config = dict(
    num_hidden_layers=16,
    init_std_qkv=0.0361,
    init_std_o=0.00636,
    init_std_up=0.0361,
)
MLP neurons of a small language model. Each row is named by its layer, matrix (up: input weights) and neuron, and shows model dimensions 96-191. Each number is 200 + 40 x the weight over its row's rms, rounded and kept within 0 to 999.
After each neuron's rows, "fires on" lists the tokens most often at its 100 highest values on Wikipedia text that the model never trained on.

L9.up227,157,180,227,180,178,105,228,111,137,208,197,176,211,188,198,190,207,235,291,279,262,243,117,205,174,148,224,190,233,229,250,242,149,219,212,186,182,191,168,235,173,217,219,186,199,190,154,197,169,263,250,209,271,178,220,235,178,244,209,184,253,131,210,295,189,218,171,246,211,173,210,143,166,259,287,203,225,233,172,197,236,213,225,190,174,260,127,234,159,156,234,204,153,258,214,237
fires on: " ex", " trans", "ro", "\\", " Ex"

L12.up89,202,130,197,188,291,183,197,147,200,149,251,219,216,151,220,209,170,235,138,208,244,236,211,162,210,235,196,222,287,171,196,225,240,211,122,193,190,204,138,193,189,168,208,156,195,136,189,220,241,243,253,269,199,149,225,184,205,227,278,204,173,187,198,249,201,154,234,253,203,182,226,207,152,185,171,65,227,156,155,219,207,158,255,169,192,181,217,192,198,127,210,143,140,206,187,189
fires on: ".\n\n", ".", " "

L12.up223,129,250,154,271,256,197,286,184,211,147,223,182,256,263,277,186,210,147,278,300,182,241,211,229,226,185,211,211,153,214,219,275,294,219,225,191,207,140,149,245,148,214,207,166,171,205,212,163,189,227,234,217,219,202,205,187,206,173,151,102,138,151,170,213,229,236,216,146,216,195,228,167,261,138,148,225,182,170,75,228,206,251,184,219,197,187,160,185,188,186,176,220,228,218,129,223
fires on: " ", "o", " (", " |"

L2.up314,217,194,240,199,135,157,205,100,135,232,217,173,156,165,159,176,188,215,290,174,198,243,161,221,242,177,197,240,218,154,110,314,123,185,198,235,141,153,227,182,125,248,188,208,221,180,193,244,216,220,96,261,218,157,248,188,150,191,140,271,183,179,178,265,157,171,200,228,205,234,206,146,202,169,228,204,201,170,97,245,197,166,245,237,176,212,216,163,224,166,243,182,172,192,155,212
fires on: " ", " World", " m"

L12.up361,209,169,197,292,219,197,225,222,254,228,233,212,263,184,218,199,137,205,171,287,192,185,142,220,193,135,257,222,185,196,185,149,165,199,221,198,223,181,141,243,153,159,259,162,211,200,177,179,198,266,228,314,200,161,172,178,271,189,149,171,288,164,221,229,263,193,257,255,227,176,217,238,126,235,154,271,181,217,129,222,196,227,138,181,204,191,147,233,195,192,171,186,159,169,181,206
fires on: " S", " No", " B", " On", " Dem"

L9.up72,182,145,186,195,201,205,176,217,202,205,197,201,181,178,218,219,192,225,131,155,148,229,202,203,255,150,186,242,226,140,234,184,262,187,195,234,262,168,168,227,126,229,141,212,200,185,137,174,231,180,140,207,247,174,187,103,150,200,187,201,333,208,190,179,225,181,139,165,213,171,218,188,253,194,106,191,178,119,124,215,187,166,269,157,142,168,137,197,239,247,195,198,167,195,248,194
fires on: " A", "A", "y", " a"

L13.up40,172,200,193,290,163,229,235,131,196,202,168,147,57,207,152,187,232,207,163,217,250,209,174,156,253,178,263,247,207,102,181,182,179,256,217,213,181,226,273,250,185,122,161,138,184,185,215,243,174,177,254,213,272,242,216,203,232,213,110,255,237,167,179,165,158,200,172,195,165,203,186,213,199,229,213,229,170,230,197,198,184,232,173,150,233,185,201,160,193,162,216,166,165,286,186,247
fires on: ",", " de", " of", " in", " la"

L12.up172,109,174,249,164,271,197,219,165,185,214,231,154,169,123,196,136,151,144,185,243,290,220,190,183,272,162,267,186,269,210,227,203,242,237,156,211,237,250,177,140,218,224,147,208,197,238,183,243,170,252,204,132,215,226,174,181,226,195,172,158,165,143,171,163,201,183,208,229,286,217,209,208,181,191,145,138,223,253,235,209,201,177,172,276,215,220,214,178,221,175,160,137,238,265,190,237
fires on: " f", "\n\n", " ref", " beg", " tr", " ==\n\n"

L12.up73,252,191,183,280,291,221,236,185,208,164,123,196,171,180,177,178,159,306,170,242,187,183,206,183,191,157,212,147,245,202,158,277,226,228,178,185,252,278,92,213,160,184,196,207,224,163,252,211,151,198,202,238,276,184,216,265,190,188,215,144,223,134,245,164,244,219,192,227,158,182,232,172,144,217,210,185,125,239,217,199,196,265,250,151,250,214,229,181,189,194,216,181,243,244,216,154
fires on: " \"", "os"

L12.up1,180,162,211,189,220,165,131,196,265,161,220,183,210,235,200,196,188,196,188,159,260,207,232,225,232,144,192,156,227,246,197,314,217,298,159,189,256,193,194,256,214,160,210,268,229,187,266,143,204,98,182,178,163,193,207,224,139,211,217,181,200,208,133,212,157,195,267,171,213,171,147,255,224,117,172,198,158,263,206,212,144,232,182,197,189,218,208,225,169,134,240,154,167,244,172,214
fires on: " not", "er", " may", "ot", "st"

L5.up305,249,164,159,220,234,243,142,203,221,159,244,187,217,140,191,201,138,273,196,196,236,233,229,196,151,200,231,175,225,172,110,218,250,235,184,250,203,153,164,221,208,203,131,247,214,152,207,158,243,225,211,203,245,149,175,220,271,211,244,226,238,190,217,135,137,154,163,172,256,135,223,273,196,172,112,219,148,257,168,207,217,226,131,237,208,115,176,191,184,234,183,160,230,220,192,285
fires on: "er", "a", "et", "as", "v", "ere"

L8.up146,186,197,184,126,175,156,141,203,196,134,205,209,233,201,185,220,203,198,71,229,232,252,178,141,242,218,181,198,275,161,196,181,178,261,127,193,176,166,233,202,221,211,183,248,203,148,142,168,252,228,190,241,291,187,188,218,177,254,180,267,258,181,203,188,230,204,191,213,127,173,273,178,225,170,243,195,226,210,178,227,140,167,198,201,212,184,216,153,228,170,160,133,140,218,112,203
fires on: " f", " s", " h", " Mo", " d", " H"

L13.up64,134,196,176,196,211,160,220,228,174,143,252,177,153,218,277,149,237,152,247,239,190,245,145,223,269,210,215,214,203,196,242,216,244,239,206,225,242,146,171,184,239,187,175,189,220,221,248,196,184,175,263,167,219,203,103,144,185,185,227,185,182,212,116,240,196,186,300,120,195,185,171,152,139,208,265,137,208,233,198,279,195,251,202,218,128,110,150,145,284,237,281,134,285,256,209,176
fires on: ",", " mov", "b", " Not", " of", "ric"

L9.up309,158,148,181,249,182,180,256,186,226,222,235,242,215,123,180,254,266,198,244,198,204,177,198,184,268,191,225,196,260,166,168,145,173,166,105,234,180,131,125,221,217,196,209,204,110,165,162,279,270,220,176,179,290,208,207,194,184,217,230,128,216,120,247,236,169,202,106,164,207,147,192,192,110,147,215,164,245,176,181,235,189,212,193,242,204,198,242,245,195,219,175,163,202,244,196,181
fires on: " J", "c", " ex", " j", "em"

L6.up69,210,164,264,249,302,152,209,154,240,193,218,244,223,213,202,151,198,225,214,190,253,195,180,262,189,277,211,160,182,228,262,207,156,224,145,127,143,210,237,239,159,178,201,326,263,159,171,159,173,220,257,196,227,212,159,180,213,190,148,195,173,172,191,215,219,241,183,236,223,210,212,219,174,128,208,211,223,204,167,239,170,222,155,216,162,206,197,213,223,203,241,196,147,221,114,236
fires on: " not", "ly", " can", " never", "ely", " may"

L7.up256,235,133,166,204,235,136,185,216,165,205,217,235,234,198,245,171,119,241,130,223,260,280,253,180,149,166,212,188,215,226,158,138,205,264,131,193,210,137,214,171,130,213,194,285,235,77,235,152,191,240,230,222,211,141,198,147,227,262,224,158,249,141,223,171,188,212,187,174,236,216,266,208,263,128,209,253,193,141,131,194,232,173,212,242,169,165,169,202,201,224,176,150,155,250,179,161
fires on: " H", " M", ".\n\n", " Bl", ".", "i"

L13.up160,237,193,215,189,201,210,143,125,272,204,200,252,181,134,145,176,173,226,227,152,220,203,173,206,229,156,204,193,190,135,227,153,197,201,209,149,220,174,150,225,171,281,158,222,230,121,225,212,171,187,247,244,260,136,197,221,217,205,207,139,224,189,219,174,188,242,221,207,201,183,300,167,176,151,152,244,201,206,131,259,206,263,258,141,150,72,210,163,210,278,179,195,203,205,227,175
fires on: "A", " A", " a", " John", " I", " U"

L7.up259,164,224,144,233,228,174,215,181,267,151,206,262,220,234,139,241,235,209,188,147,132,209,228,182,193,201,221,225,241,284,261,180,222,213,165,259,144,284,184,203,199,229,295,286,214,269,247,231,194,160,250,241,190,134,169,254,180,234,171,150,239,215,240,237,193,253,154,170,170,224,125,187,244,86,202,186,190,211,213,245,154,133,159,147,166,179,173,157,180,156,183,209,211,202,149,227
fires on: " a", "ated", "ed", " at", "ik", "x"

L12.up65,94,165,282,145,252,144,206,135,222,163,222,232,208,125,242,195,212,176,160,176,156,233,226,225,149,189,282,108,216,197,240,196,229,192,144,119,211,230,155,188,227,277,188,162,177,203,131,180,235,195,204,214,212,203,170,276,181,221,129,218,178,146,137,223,278,229,202,248,253,176,311,230,195,208,151,171,319,274,234,224,207,194,250,229,193,240,168,256,225,183,223,165,246,258,182,172
fires on: " f", "f", " compet", "if", "on"

L9.up43,134,201,193,201,237,210,266,169,174,216,192,268,194,231,166,204,163,195,180,131,168,261,243,200,213,114,234,253,203,154,207,254,196,216,177,192,238,207,176,233,184,146,271,248,181,186,153,240,152,215,240,197,180,275,173,134,128,220,153,135,205,124,234,192,216,254,135,212,207,198,182,149,200,166,160,264,245,129,217,201,170,201,219,218,175,194,242,165,235,185,251,181,215,236,107,142
fires on: ",", ")", " ", " n", " they"

L10.up141,217,166,292,249,287,151,139,148,213,110,236,236,194,184,189,149,172,251,233,156,185,218,128,123,214,208,255,176,175,216,138,273,199,194,197,214,197,222,176,214,209,200,215,243,239,207,224,174,264,185,267,260,230,213,204,171,195,208,189,195,208,90,166,162,281,215,205,216,257,208,276,176,128,195,179,144,176,195,191,243,182,187,226,201,178,245,174,211,211,196,217,201,205,170,150,172
fires on: " her", " them", "os", " him", " not", "|"

L7.up221,148,230,205,148,211,216,263,156,304,195,163,222,179,132,245,204,199,245,184,199,175,192,286,200,220,192,213,233,231,200,235,156,261,164,211,192,187,230,136,247,186,224,237,299,236,159,196,195,117,184,259,262,177,166,152,146,150,197,233,158,198,198,250,203,196,233,267,178,251,191,188,180,220,117,195,157,207,180,238,180,85,227,214,224,236,278,263,170,248,217,187,161,255,175,184,209
fires on: "ed", "ted", "ished", "ated", "ful", " written"

L8.up95,229,161,199,225,251,145,153,238,179,196,147,172,194,211,250,220,183,196,188,206,150,159,207,122,197,140,199,173,217,222,219,194,254,173,208,189,143,225,195,212,207,205,234,193,189,219,181,201,194,230,216,243,220,226,163,260,177,249,196,240,172,162,179,162,208,161,214,150,240,267,210,178,185,175,146,164,295,246,175,201,163,124,236,306,224,273,168,249,201,195,215,183,253,277,209,193
fires on: " p", " f", " Stadium", " built", " house"

L13.up123,206,248,198,215,217,265,256,210,160,181,163,250,170,194,216,245,213,158,251,190,221,211,241,274,208,170,279,152,175,185,205,289,211,213,182,275,203,261,241,175,97,141,180,142,187,188,159,137,174,215,249,223,171,175,188,235,181,195,207,212,211,141,182,288,257,272,234,176,236,175,187,161,169,192,193,245,292,135,167,193,212,290,229,223,190,183,116,202,229,229,229,205,249,186,238,238
fires on: " ", " (", "-"

L7.up29,178,184,289,238,191,184,212,242,225,222,128,163,284,209,192,151,223,159,222,148,264,229,210,256,232,255,203,199,165,159,239,301,144,171,178,208,238,172,197,244,181,226,231,244,265,192,149,202,230,153,215,171,216,166,199,168,177,214,216,246,257,239,169,195,154,204,210,158,192,149,130,163,203,232,239,258,204,242,226,243,157,316,212,223,174,232,225,174,221,183,199,143,175,213,169,183
fires on: "-", " and", "ad", "ot", " may"

L8.up275,183,124,259,211,230,208,210,128,191,189,184,304,168,175,204,210,239,125,263,217,168,197,117,229,206,188,240,222,170,170,227,205,167,175,165,174,242,239,171,131,195,238,246,189,159,194,175,267,199,127,187,175,136,131,168,208,193,233,178,196,227,215,287,149,201,188,235,246,211,220,173,190,209,249,106,243,230,145,223,288,206,242,206,190,211,156,220,211,240,172,294,189,134,189,154,219
fires on: ",", " in", "),", " As"

L10.up222,99,180,140,238,224,181,271,184,203,224,182,155,144,159,199,262,189,229,200,196,250,190,162,216,251,193,265,229,254,195,227,260,178,275,177,219,164,142,185,199,189,249,285,253,189,171,231,241,205,174,210,193,271,206,197,205,149,212,205,127,156,199,135,237,215,190,225,213,230,133,227,164,234,129,193,195,267,131,221,225,153,161,248,300,229,196,261,181,174,227,231,255,233,205,242,118
fires on: " St", " R", "St", "R", " N"

L13.up51,120,210,200,223,284,129,221,205,194,254,223,175,171,217,209,128,134,216,198,183,234,281,205,194,223,133,238,212,215,148,195,145,200,202,231,232,199,255,250,126,222,178,196,165,242,184,180,185,162,166,187,265,222,245,263,89,166,174,216,259,189,199,158,222,316,211,181,172,209,195,172,176,262,161,237,236,188,123,196,234,123,285,247,237,236,153,208,250,213,149,215,204,205,243,189,182
fires on: " dec", " gu", " Comp", " s", "'", " music"

L7.up128,181,207,174,232,266,136,130,248,212,204,230,190,271,245,202,221,209,230,170,181,160,191,278,224,219,219,231,200,206,198,205,213,182,235,168,220,199,200,216,220,157,186,216,219,218,169,182,143,272,178,218,188,175,219,224,169,239,260,163,206,173,229,210,167,248,295,161,166,198,200,252,150,205,187,193,243,152,150,231,193,185,256,246,198,235,128,201,182,119,150,218,162,128,276,234,158
fires on: " dec", " the", " p", " cent", " that"

L13.up328,170,177,214,283,277,189,204,200,112,178,224,106,216,150,218,197,210,119,249,250,165,144,187,253,279,250,194,263,175,126,185,216,223,175,213,198,202,241,210,141,199,196,150,204,109,187,176,186,175,212,262,239,173,149,209,172,218,257,209,245,197,189,194,230,207,141,217,211,217,187,168,231,190,227,158,168,232,194,145,193,172,181,161,263,223,189,235,165,189,118,113,142,228,257,244,199
fires on: " ", " f", "-"

L13.up331,87,193,166,178,205,150,216,156,234,187,187,224,207,230,214,230,198,179,238,156,231,211,168,176,212,150,221,156,171,155,283,210,158,203,238,233,197,129,188,264,149,162,225,158,271,208,143,227,251,169,231,162,168,204,211,214,205,231,260,174,247,153,183,173,212,196,173,209,199,223,228,150,199,141,160,209,203,108,186,136,160,186,227,255,182,142,187,225,261,230,210,166,153,322,177,216
fires on: ",", " ."

L13.up305,187,227,193,152,185,167,232,181,150,114,253,125,180,129,232,205,159,176,283,103,163,231,249,237,241,215,269,228,203,112,156,232,194,135,191,155,207,141,207,183,162,269,119,202,236,167,176,220,220,217,201,271,192,185,145,288,234,242,138,171,226,176,189,214,217,185,210,206,251,200,194,226,194,142,180,221,203,171,122,169,251,163,226,254,206,177,220,216,244,144,175,125,154,266,218,148
fires on: " ", "."

L2.up151,150,173,204,255,217,184,159,197,274,256,182,244,143,210,136,221,201,268,213,106,131,168,229,172,160,236,201,232,201,222,234,213,175,276,242,216,189,176,250,179,224,204,199,208,239,143,201,193,119,209,254,251,184,200,136,174,233,199,159,211,306,193,250,143,254,252,185,188,176,205,225,150,173,235,169,247,222,190,239,213,200,194,244,147,230,189,210,112,257,183,251,176,210,241,149,243
fires on: ","

L8.up295,134,223,216,229,245,124,178,274,278,160,186,213,263,175,264,133,189,228,201,163,153,203,203,157,154,202,216,228,225,262,210,212,202,157,240,163,202,129,207,196,136,234,232,245,181,173,173,187,231,125,237,227,196,193,204,172,155,224,191,167,209,155,151,115,230,258,241,297,273,287,290,195,193,180,198,206,272,161,174,238,187,180,180,273,188,183,199,177,275,282,238,174,170,271,247,177
fires on: ".", "|", "0", "-", " had", "4"

L8.up2,172,189,228,263,312,200,150,229,171,182,137,161,169,183,248,167,236,204,252,198,179,212,209,277,243,209,195,236,246,203,192,209,171,230,193,240,250,192,162,248,198,195,123,209,106,143,231,214,195,199,262,293,109,225,207,153,235,254,179,197,160,169,237,220,155,199,191,200,173,169,186,168,218,204,206,200,275,205,195,212,212,225,243,193,195,178,256,192,231,210,169,175,240,261,211,267
fires on: ".", " "

L12.up61,234,170,213,224,264,166,181,232,208,244,199,196,167,194,199,160,148,246,190,214,212,168,186,199,207,98,228,203,209,162,218,211,132,190,141,214,258,215,136,207,120,223,234,205,254,209,173,247,156,193,184,232,248,217,221,149,177,236,113,207,230,199,216,228,262,287,240,230,212,146,239,183,267,213,187,220,250,153,223,211,163,185,157,230,125,241,182,178,205,203,159,194,201,192,205,177
fires on: " S", "s", " recogn", "al", " B"

L9.up1,217,203,165,187,251,172,198,134,180,228,176,228,135,178,218,218,192,155,193,251,237,181,226,197,200,146,163,207,245,187,206,223,220,239,219,172,224,152,204,291,232,197,226,252,246,154,192,212,205,225,206,216,175,160,195,146,225,254,241,192,206,240,238,169,191,227,271,233,255,192,168,184,213,180,163,146,207,192,189,204,187,167,198,237,172,206,229,147,222,207,232,151,178,196,156,264
fires on: "',", " ", ".", ")", "ing"

L7.up161,137,195,174,213,214,112,159,164,249,209,232,213,221,244,282,220,188,239,188,252,179,142,230,190,250,153,191,213,231,210,259,219,219,139,148,174,192,193,213,135,171,242,207,239,257,160,223,248,217,210,125,136,220,184,241,126,202,168,112,233,215,196,277,189,241,226,208,189,162,180,250,206,248,218,169,183,170,198,145,175,93,211,248,286,206,236,168,164,211,184,191,257,183,223,185,201
fires on: " is", "c", " C", "C", " acc"

L13.up374,157,197,228,223,212,183,160,144,132,152,218,154,194,170,232,149,246,239,172,159,197,250,193,103,177,197,202,179,277,212,179,195,192,205,154,226,239,215,185,210,190,196,203,219,228,209,192,200,171,177,242,164,215,263,207,221,186,262,127,209,201,117,201,270,182,284,191,243,229,235,224,222,212,211,195,218,292,232,227,222,176,195,183,181,143,150,245,201,261,155,131,176,159,219,137,237
fires on: " f", "if", "-f", "f"

L9.up76,200,136,221,236,260,189,202,198,251,147,226,228,241,141,209,227,221,271,318,175,222,177,146,190,220,193,178,181,216,243,258,237,194,242,196,231,195,167,227,219,135,145,174,237,230,102,204,180,200,190,187,152,223,220,136,235,174,216,214,123,168,156,85,209,181,229,212,295,219,186,220,218,179,181,195,117,305,193,205,245,264,154,244,214,219,166,181,245,176,232,205,173,179,194,199,195
fires on: "202", " There", "Wh", "L", " appear"

L2.up281,185,106,235,212,224,183,237,215,272,245,181,238,204,158,234,198,239,216,324,119,158,250,183,192,195,234,219,195,235,156,159,290,177,235,206,237,184,202,273,194,174,122,206,240,158,143,203,211,212,149,201,274,176,83,197,232,184,228,196,225,281,167,184,204,151,203,158,204,273,176,241,198,234,220,155,209,252,180,209,186,159,209,234,210,168,205,239,191,251,206,298,169,236,299,203,186
fires on: ",", "ic", "ik", "the", "ric"

L9.up192,182,152,205,220,273,150,128,161,239,185,225,231,208,109,214,139,140,175,166,208,118,224,178,178,145,214,234,244,157,132,144,189,270,178,182,179,248,170,188,136,214,197,157,183,196,231,234,190,203,212,233,264,227,245,214,167,217,215,169,154,178,177,194,141,194,244,202,174,183,172,210,182,207,285,215,147,202,197,172,215,188,145,168,271,174,249,205,205,211,238,209,212,92,166,262,216
fires on: "k", "it", "ag", "eg", "ik", "ot"

L12.up60,158,167,201,194,199,133,172,150,134,172,205,210,248,162,244,229,131,236,265,224,206,306,109,81,199,229,262,153,180,200,226,196,277,239,186,145,239,135,140,164,171,213,259,158,235,301,201,265,262,171,169,192,217,144,174,171,165,222,224,168,253,154,199,178,202,182,226,272,276,210,185,186,251,216,180,221,145,151,179,209,181,213,169,285,222,164,260,163,135,180,235,169,132,202,134,215
fires on: ","

L10.up171,225,184,193,180,275,213,199,155,166,128,205,184,203,221,186,259,257,185,236,247,198,243,157,203,220,182,159,244,214,150,254,255,152,218,81,147,164,185,208,248,148,189,278,198,206,185,207,172,199,171,228,235,279,179,217,216,185,201,196,230,186,104,208,210,167,212,232,271,198,169,126,148,163,172,231,302,154,254,189,210,238,247,235,157,193,137,156,209,206,183,214,213,200,266,183,220
fires on: " Ex", " an", " San", " ex", " As", " to"

L13.up261,180,223,152,236,186,203,203,193,164,197,190,158,155,176,195,219,186,198,197,209,235,259,184,231,220,112,265,200,226,84,224,234,247,201,177,173,153,198,189,201,118,164,123,206,192,156,202,165,264,211,224,214,247,195,253,167,262,199,180,144,266,172,221,212,221,276,195,257,187,187,248,187,204,180,184,184,149,173,121,172,215,201,262,165,188,171,165,159,210,167,143,214,143,267,193,157
fires on: " "

L9.up267,190,182,196,207,160,192,158,222,265,192,173,203,178,201,193,240,162,261,213,246,167,200,319,169,253,104,304,226,232,203,289,185,237,225,139,196,166,247,182,146,193,214,228,222,193,259,218,286,180,195,252,235,214,195,178,315,169,208,212,177,283,147,196,153,189,214,107,222,202,209,230,197,138,147,133,243,209,238,181,269,144,203,245,183,242,170,207,185,174,250,167,190,207,169,231,160
fires on: " A", " (", "C", "N"

L13.up295,236,171,185,230,208,107,184,245,184,171,214,230,157,222,160,239,116,235,211,189,171,163,188,140,193,183,186,265,163,178,163,231,165,206,211,158,207,158,158,184,180,226,220,212,197,128,237,168,229,145,228,235,270,185,181,225,122,352,159,141,254,194,264,145,225,247,283,210,212,130,248,171,217,181,189,260,206,167,207,204,164,219,168,232,137,195,178,162,241,221,136,151,144,242,211,230
fires on: " M", " R"

L8.up293,122,195,267,230,170,149,166,241,216,223,202,203,235,155,246,224,160,243,170,119,230,210,179,183,201,196,226,205,254,233,213,206,196,273,215,268,241,203,225,234,196,129,183,221,100,195,158,175,167,156,194,187,241,226,193,132,222,227,188,161,244,170,206,208,262,268,192,212,248,199,171,161,144,261,147,172,304,220,251,318,217,210,157,259,172,162,218,200,225,220,226,117,207,216,260,192
fires on: "0", "n", "3", "4", "2"

L8.up103,163,188,240,244,247,234,200,174,293,160,153,239,264,155,191,158,193,185,218,171,263,253,246,176,195,188,281,253,227,187,213,215,156,157,197,258,113,147,174,251,178,155,279,182,215,88,207,175,180,128,188,209,170,154,255,233,207,184,194,185,238,221,144,184,187,210,194,178,190,206,138,213,211,224,151,193,204,237,191,215,219,239,173,208,180,169,129,171,222,141,245,248,218,255,158,240
fires on: ",", " and", " After", " to", "After", " after"

L2.up318,146,195,189,185,248,134,168,151,224,222,189,270,157,253,142,219,172,191,121,171,157,233,180,172,201,316,217,172,185,245,162,213,201,258,135,60,184,241,172,167,256,247,161,207,238,191,208,186,169,198,159,174,224,232,192,155,181,206,165,219,152,233,289,174,175,219,216,195,173,201,175,185,202,243,198,187,200,184,224,209,203,257,191,203,173,216,246,139,215,174,241,127,235,203,98,187
fires on: ".", ","

L7.up298,156,222,197,272,219,153,191,256,189,162,160,189,205,203,256,178,262,237,228,204,170,136,228,191,277,257,272,203,224,135,142,245,213,186,165,177,217,165,203,132,210,159,206,188,162,233,223,211,184,187,226,233,273,194,168,207,240,289,89,182,197,196,229,166,204,241,256,180,119,167,139,183,145,207,198,215,258,138,196,170,166,142,248,207,220,181,231,146,286,182,180,175,195,166,253,241
fires on: " (", " c", " is", " ", " as", "s"

L10.up276,164,176,230,184,221,167,231,132,184,203,184,191,195,156,209,195,207,154,275,185,251,212,175,181,225,165,286,190,247,168,213,254,106,192,144,148,170,119,179,341,231,109,242,187,271,173,151,207,228,147,241,230,201,227,161,238,184,181,227,220,248,157,188,219,217,209,177,195,192,236,195,157,204,203,200,202,170,161,149,108,262,268,192,174,191,162,218,192,217,169,224,175,257,223,143,212
fires on: ",", ".", "'"

L8.up287,235,160,205,266,167,163,263,125,233,221,274,220,223,214,127,218,272,186,216,223,194,179,184,174,241,173,228,214,204,219,217,243,197,126,153,221,140,148,152,248,137,190,217,263,230,120,166,246,175,177,249,198,206,159,204,187,264,260,195,194,232,182,231,229,221,232,221,180,143,152,187,216,152,157,239,245,252,207,192,226,170,158,184,146,200,136,217,221,229,184,217,158,209,241,193,181
fires on: " a", " s", " J", " j", " is", " |"

L7.up89,183,165,169,182,194,141,207,180,275,126,167,172,209,176,233,176,126,243,215,240,247,237,231,196,240,155,205,192,198,221,249,132,152,159,151,185,190,199,203,150,159,190,200,159,180,183,170,208,193,122,164,217,205,196,189,167,217,174,173,166,259,187,193,137,217,208,112,170,90,125,267,224,212,241,193,186,233,167,225,182,215,179,227,246,159,217,148,234,201,223,196,227,193,240,176,157
fires on: "C", " disc", " rec", "c", "isc", "irc"

L2.up248,240,223,140,193,257,281,229,183,274,200,150,185,250,211,243,227,116,241,190,169,224,160,234,193,203,228,189,255,246,162,215,143,224,184,188,230,174,173,256,226,211,156,222,237,215,178,221,166,258,184,257,233,214,183,172,234,155,327,169,270,215,108,233,208,239,192,167,225,195,165,203,252,181,244,234,172,189,185,240,165,193,238,162,244,179,162,247,178,208,173,261,160,137,172,217,221
fires on: "ality", " station", "ice", " of", "atter", "ing"

L7.up240,165,198,300,195,207,178,211,206,214,198,234,186,207,250,186,173,113,186,182,188,194,155,249,248,253,268,236,199,275,210,199,212,133,228,148,163,184,176,155,220,217,134,183,199,172,191,163,297,157,216,259,144,185,177,184,161,175,217,132,180,222,138,185,195,172,225,248,188,225,187,140,160,210,115,173,264,252,184,238,253,162,231,228,164,206,202,198,191,174,192,155,210,139,174,98,192
fires on: " can", " may", " we", " must", " wid", " should"

L7.up134,107,172,153,246,214,171,225,187,202,159,202,194,209,180,224,230,193,246,227,185,229,225,255,244,223,154,281,240,199,139,125,215,208,198,174,161,183,164,199,179,70,169,175,174,175,178,240,203,235,203,198,254,204,194,201,158,171,283,180,146,209,171,240,218,224,303,222,241,240,203,221,172,203,197,160,119,255,165,200,170,241,169,257,258,232,138,199,130,192,151,224,235,182,261,260,217
fires on: " ", "."

L8.up117,141,144,298,230,161,201,148,123,211,176,200,197,142,101,172,141,216,177,215,210,249,190,260,206,196,183,271,247,195,126,188,181,241,197,151,178,159,214,244,240,146,161,207,182,205,191,144,228,185,141,220,230,187,195,250,237,186,156,216,207,218,166,245,231,218,178,192,194,302,229,177,192,158,290,229,163,193,178,170,189,195,231,198,211,235,171,117,185,220,216,267,236,212,267,188,188
fires on: ",", "ver"

L13.up73,233,167,229,231,154,199,229,133,237,201,147,207,221,200,171,199,115,217,187,251,275,188,150,244,224,191,273,151,195,233,159,259,179,220,174,247,257,211,191,264,179,219,216,208,248,221,172,186,161,145,215,128,224,196,201,193,219,285,179,197,212,107,217,220,202,232,243,273,202,214,152,169,157,139,142,195,144,205,260,239,212,270,187,254,235,223,168,238,248,198,237,197,128,346,154,187
fires on: ",", "ly", " they", " be"